config = dict(
    norm_place='pre',
    parallel_block=False,
    init_std_qkv=0.0304,
    lr_head=0.00743,
    schedule='wsd',
    decay_fraction=0.691,
)
MLP neurons of a small language model. Each row is named by its layer, matrix (down: output weights) and neuron, and shows model dimensions 0-127. Each number is 500 + 25 x the weight over its row's rms, rounded and kept within 0 to 999. Numbers have three digits each. A neuron's up and down rows have the sign that makes its largest values positive.
A block is one neuron, or neurons of one layer that tend to fire together. After each block is what it responds to, as a language model described it from the Wikipedia text at the highest values.

L7.down97:503520473481506466503486509536456473543500518541498469463495514531495503519520536476525481484512514528452478512513514528514498508479513503512460496485515483555526446532471492492536494474519521511524483478547487514489549485501536505526466519479474486512464510526480479505478513516539503501468537444505499513506505494501480500523501506493477508507526529529513498428445493487509496474478
L7.down101:474506464492479525546497517507494505478481502473439518475465521497535550512505493512485492446474508484431522517474510504483497454522477461503490496474506504491482483527462515504495491472528504525518513519488540511475487466527552518418499515516501519499501504527478495476432493501523494516555541504472492525478501514508458456493477486495472513538477475486475478487482523450579487477534
L7.down109:534506516465489468498563483500496479506508498505498474541514505525485440535474503505498555493499520489488502510496509503504469561534491479535519514572467520495497480509528537515527480508547537488474471458471501474509500474531450457494500492507459449434520468505546473542454505518466476506462525548504495515550504478501546483527523519489519507503530472506531484524434539529482482530498
L7.down115:547500509539515519505492501504519500529512500475499445488459540537493544493504511506515490523508495460518496456487483513464489507540492489486514522494479526542477429463504457531492509485487521531519482507483498510496498518511526469495500527492472537521508497519515502475504518501490468468489509509468491480522508530512493498434478497482506473495482504500496510521480438510555493412471
L7.down123:504483524541485516532499504492487520496500482492503557511432482494481509459513494496502517487487460536506500480532515484501481483491479519499536491523517536481477474480500504480487489471513508511461481497497512473503461510502472504525522489487546512498477463542513538507537520482490486481487499413505516517498496512494499491488503506509500496481482499505529479531500520471494473513498
L7.down185:488506530485449472534476513554496537478527484476491455499525529529507524478524545516520514503474530480503496505498513542461475505470526460515508480450494491504458535492498500431503523488496486496493482490494503547503549513483467515506516480537524484486445429494528478452484484553536514509495495527528513536479494520528490493503486494495504539502534514496503488540491470508517482486496
L7.down243:546500465526519511520498512520491519474495485473486466518493488506497514526522491474507466501526449491502499511508506510466533520481542501457509484508481533457454494515478518514527518501524489510503495507488501524501541503506496497443489448470512478455471498521519493475504514491516495467495460501519480451516493507480507530518495493504482545486490510519492476505495456528487544525482
L7.down290:511504465515513520534492500499469523468524437559510497496482551480506477523500476481511530495500460472484498507494489496500478453487446514508484523525474506454506498495453526505512502528505492493483490483541504500530516496537499516494523515488433491519507474532527537518521533498516540510510528496490512527531500460504508475483531485552493476519477517489507490425526494490498489501470
Final subword piece completing a split quantifier or determiner, like bot-h, sever-al, som-e, ever-y; more weakly, endings of other split words (s-in-ce, al-l-owed).

L6.down112:471486450477466474507530505467522512514491523522509465537455545517505483528514443492493481509528566502495488499504524523490454501492475466510493494528484554472482499559511506475526461495520500528500477460455489508504514540522507488460520504519491500539520483525492415471542506524515499466527489466556504452495504506495498494498502481483498515518486522525509523474497537513521474521497
L6.down124:480450516470458492480521502538544504501540509495528576517434516502500496479503535526505471501508487501528486524490480481494468475484557510506503490520470507521468496533559530471493524510531483494462465497513527493505510476491529509508485519495518489515557518465495509505499526515495471522535502464478480453484451493518512495446492514527468502516477519518518468514401457487500521566520
L6.down199:533493473478477506500515496497527516488494477525469496550493471510516531514520548494514512483524470469512485502526469488475488487483526473517506500509467521484499484523464508522519543513492494476450498499506480496513511507479517476491513527501453496556484458486471493507520519508519490531546518495537560494466480518506493488520466459544496473480536487495502491522472509492509521473525
L6.down376:482462468501504506484520490512480461495460537482477508469478513496517501516464514490467538510519479487482500538515493476504498490526526494492503499520505503455504528515491496500523487472497514479496502511510465479506455498544521503513485524461492496480514502487513517509501544531519520534510504487512507510520449488490485487497500492469513498539500485537495481525323464467496509495493
Word-final pieces that finish a person or role noun, such as -ist, -er, -man, -ers in journalist, leader, chairman, owners, playwright, plus some other word endings.

L3.down26:488473481473495508489522514523488440500528505492487471486473519455493455462513548488515511483493493495493520498450545525490514463541519512469504548478526533526492492465494492511522490484520517540494538467505499486506435505533499495476476514503475481489501512523517534481508492457503535516463521523509496500475512480509496501494468500542498529498493476512513522527514493485459491499511
L3.down39:473506530475531486506513514500494484487505465511499467508523493517503477554535503461532480504474484520508477502467518512476495495504509494504530507452525535531488477503492511494493508510493547552525494474486495473456539473527499494509518494507461521535520485550455504531495493489495481506461504512488486528529543525480487487504522483507488486506484522461559511504458481531542438516509
Fires on the line break right after a "= Title =" article heading, before the short description, and on mid-word suffix pieces such as act|or, mus|ic, anci|ent, actu|al.

L7.down119:463474530494513508501532520518545505432508489501461484539540520489519498493545507503534501531522475490502489532483486460495526495516471500488499500499516506505494490501463493502497498529530515503525518500542519410495472487514455515515509521489518475474546518513480544469465550476512511488470468524500524476522541490488458460478501461509485537468493468522512523536451494488460495491509
L7.down144:475515478513495479491467516504501483475437545510468513513516529483537461516474504478527519502515499506468524491534458518525522458508502488478512445545518514472533503483485515530525474504502538456486530536462484488469504504538448496471464487478534463496489509532499495512499475551502486527505466551510476461515509503512461499480507490479478543495536504538500474488488459498509499505474
L7.down222:465470480506496466532517487470495561529483484502462493535520503450488479483477510458509514462582470496505504478507458513535497500548509512488530531481465490520521508503476479505548481500544502497497439515517508474508489502519475513516500523496537500485453461517530491536512476503505486483511494476479560499504473461491455484505502513460505505487486449468493494483500492515506544530484
L7.down247:466520491499540559467525524534447499493477549506496490508500495509480508559500522490483491510515501499510503497498521477494485479506491557501535467473457505492517486473483477515457503509474562448524426519511529507539513493509517495510533525501532513516527502564508486484504493476476476503551511496516497484482483532528482463522509487512476503495493484475492474517489498473543517490508
L7.down259:489473482523511491490485472487495518507476477486449540488494489521462549518524481468503479481458450516491488493538520524451502516485519489506455483512497477468521478530512540478514471457478504500477516547489528471461508558471532536479465491469493499471513505473491505515506532491483432500519497467518481503508481477510503505487511484493460523541501513491535498515443479507498475497482
L7.down266:539493441514449508510509478484527496473487490493487497503515486496509493487485503487514480530537534516488521505460478527493487451468473499530509493531504514509503495499464481518527485525524506507489442524547513537517503505511480504508515496527529517475501527512505430502495528507521551500502471502490502490510498501511536511498478512461501495516560496508487464471476486514501520496527
L7.down294:488490483532498498498479471465513469490476495495482508490466489515485508494500489510460511554485501515509506455502530439526511475452472505521505467479491501476493475504489487445504533481500519465483495498478502535471462506479534490499485503505511519528553514459475476502531490503447472541490477496497479514497502478503521529498537496481553500549536512462462536465399487452511509515526
L7.down367:494483537500501496463529512484492514477481515490483511596507484518536469503516474476478480544494499566494519473512526535502462500489512467507474590513477524469499476534524543488477505527548478508512515518499514495463456515503468486481556499484507502506492509486507439518529540449494496510519510493479514504539472510515528510492517489494460551545471488489512491516470534492494462512511
Final piece of a word split into fragments, strongest for "Candid-ate" in election table headers and infobox labels (St-ate, Ro-le, We-b-site).

L3.down136:467524508502508492505497490459502489524506499478554467513496443527507499498479507494475490493506462509505523518533494503542460512473505495473518461533511495512484512526518509534516498491508511504513520471535486501554521522510524482443461503508512462502500521524534467488537478464495479530490450496510502473486463502467515506486468470512478525493473460450539498508538503517512478530518
L3.down213:509508498516498481484530539550481510472521472479527496508494534536522515478477507530528494543521515535524487493516451542518500509497498486497508473522503493487486530514521484518460476500501482509545507521514531483484514487504451496448478523506503467510538486546540484506528484500513502501453456458534535458469528472479510494506460488497531464513509506499523518499434476472511530492476
Single-letter tokens, mostly l, that split an ordinary word after its first letter or syllable, as in f|l|oor, C|l|ub, Eng|l|and, bot|h.

L6.down46:489500529508473499483506520473506458520437499492516494493529483497564498541551497476493454495491518484513515455446517485509469503543489499501497513508502485467460505496495470487455488526466517535530470512501508560467474533512483517511519515448499505517500451486508456485447475501473535515471500510542515484511519486490481524508488475508475516486485508477452530481466514492514499495497
L6.down127:508500516511525487538488483513506508488490509504538495533496522519539520427517506542500469502470460545511462493484502479488474467522467485515508483476519525495522525504526515451477499538497515514526487504485501470476467537452508509476484499466499511516519538530462431479471520474481522511565469487493527506489479474552474499536462460508495498494472518496501505520434482531509539503454
L6.down141:503473546524450507538507435480524504474534473498481483495527508491493488509538513493494527502474508537481434502485504502498472455515484499494546483497464554522501466538517514506518537489534461504494492532502474492486470486472539516503528476487511500512518462521475477465478453535483497506512504462449560484528501500440546508479489470546527483525487470520528508524458524486493502516497
L6.down193:502475457533490534513504474537545481485493488446470488515527474456483528543478539523485491529536493538478534502497479472507484540505501491497563541506517502476511473519480479502503469536472521534475474472521561513512440497498503512542506464466513548495485552521476518508492483514484490494471496534497502503482517503483502504493486491520522497509471471479478487516481489533457535532485
Final subword pieces that finish a split word, especially time words like mon-th, Febru-ary, Nov-ember, Histor-y, oper-ation.

L6.down64:458502487518503447510477509512467492519520479501501512517478500523473517521506521509488485490499529490547497480508497489492478497504510524503456479474528487486520477462504501467503492495548498551500512526497515502522519507492501483461501452502505465531497454521493465487462512495497491484558515463526456551457453522479533503497520469523500460503540485467475512486387500528511518524496
L6.down146:494490507491512542534472552499498552478479498509511537521493517519487489483514544477471514516465525475477490542489528521542512472498475501522507480444483500497471459494526492468528488530477477514534468458531488498508500481500489525481492522487462440518523480489527500504485521493520527527501496480505456543521512493500525493496508520478502515546491498498515484467485473558487442515492
L6.down187:538492490486525506512466513494522510504484446508516508458492509529539514502505512497555488472502513482501550495505515496549491501472528555481484525520521492456446491487461528523462447493518482513501517494500516549493560509497458457519480471476517476463496518510494472499529512511497512477476507494508512496485519525480506514521485522518467534502487483511508480473534521511530505506494
L6.down266:529509498484470461499495501512536452506460522499476538498497518534496535497486520543470506549494510473465482514460487507502444506490515483503479536489504470496513438486478506516491516523545441523497532474546555486470479484449518469472446464461487543534484480511449504492515516485531512504484515494503491477480480533464496545476478477503487530510505520509516449461435484493515514535497
The final piece of a number or quantifier word split into pieces, such as si-x, tw-o, fir-st, ot-her, man-y, sever-al, placed before a noun.

L7.down7:515443486519495523542475519508534485533485504512503526498472484458554484476463503515496495518520498459511506502569499522520485486537451508527531465504506519435513512542439503451510462522509501508558516479528525511527530511496541483488500502524527487482482461510511502486488531514500496497485511482494489536483453488494475548508549527502475504482476468470550510503443540500528484463510
L7.down13:545502484507493540471494498486523515542533510450493480537509465503501431487496532479476472458504486477496523494521468511523522521456506513515405511498479485532507503478501470515538508488511465517486541521518495504493486520532538503473501488505515517475478448499490493516494487475503550511480476523513465500475522474503520552514483527494471462503479470464509482463531517508459448505528
L7.down33:540504504503554547495494475522488555469488546484505474470521548510477481500479507509432528513480518467508499484506547449490503505446521482522514474516488469497504530539536475483516507456524506501502487514488460515463501497495526486487543465514501457485521502473469529489496468477498509528537453535541500499471517488500514452524510501499523454521504483506495488524468511488488508479499
L7.down85:469464529530454516513521505520526483527481506513525514524478516476527532479527541484491474488537485507486495478480518510551481497545519478466519476485521507540512517560497503477526498471519492498458505509519479449496519489469520500514518543497509478518495478493453511499486503501494481524501501493502509459483481519487447472526513496548475485522454531522496520524419494461480540455530
L7.down102:512477448484518519505491481511518489493511483490576504522505513477455533518504524470500513526513506513503496532519462500488455472505520493495509502531480498501567508509488544509499545525561493511499464473459511511529530530460514430512492530502492486443501493523534485523492560499508522508550526476527496526523485484491451493486476490471477557513500524522445455483438521548480463454540
L7.down193:511525476499502505501495519463454501487464496519509504531498525524516512502492540498544487497537496500500522484450526467486466504487540517562468455458486461536514533503513466505513504536538534538511517551516519520457487509506528493523504558492479510457477494476477491480484481492516503500510521488487483495479484466534472479500501513491488519530511502451506496505404495505461523510508
L7.down218:529482472472456500491521491490493499533488504505499509452521537521514507503525546512485465491537501499491526524536515476455470458501500490494476455486490528475468540500536515488526493533557486499470472492496485474506495512491506508512484473469550476520463524505476491486527507499481491506468551497503483541476479531501470473508501494502482503520476530488498505494384472473494512444517
L7.down292:538507532497506495498453493527498514498536477486469524522490469501520497511510498439486515502501435512516467545499513536477518547550446528504502500516503464478487499474517529500521528514477491519503502475515449506484516520518495462487508490494503496467452533487477482517499491529449479447469438531494514494517498482489479498480494475481465540519498505505492518523474499482539483453511
Word-piece tokens that finish the stem or start a suffix deep inside longer words, as in Democrat-ic, crit-ic-s, scient-ist, engine-er.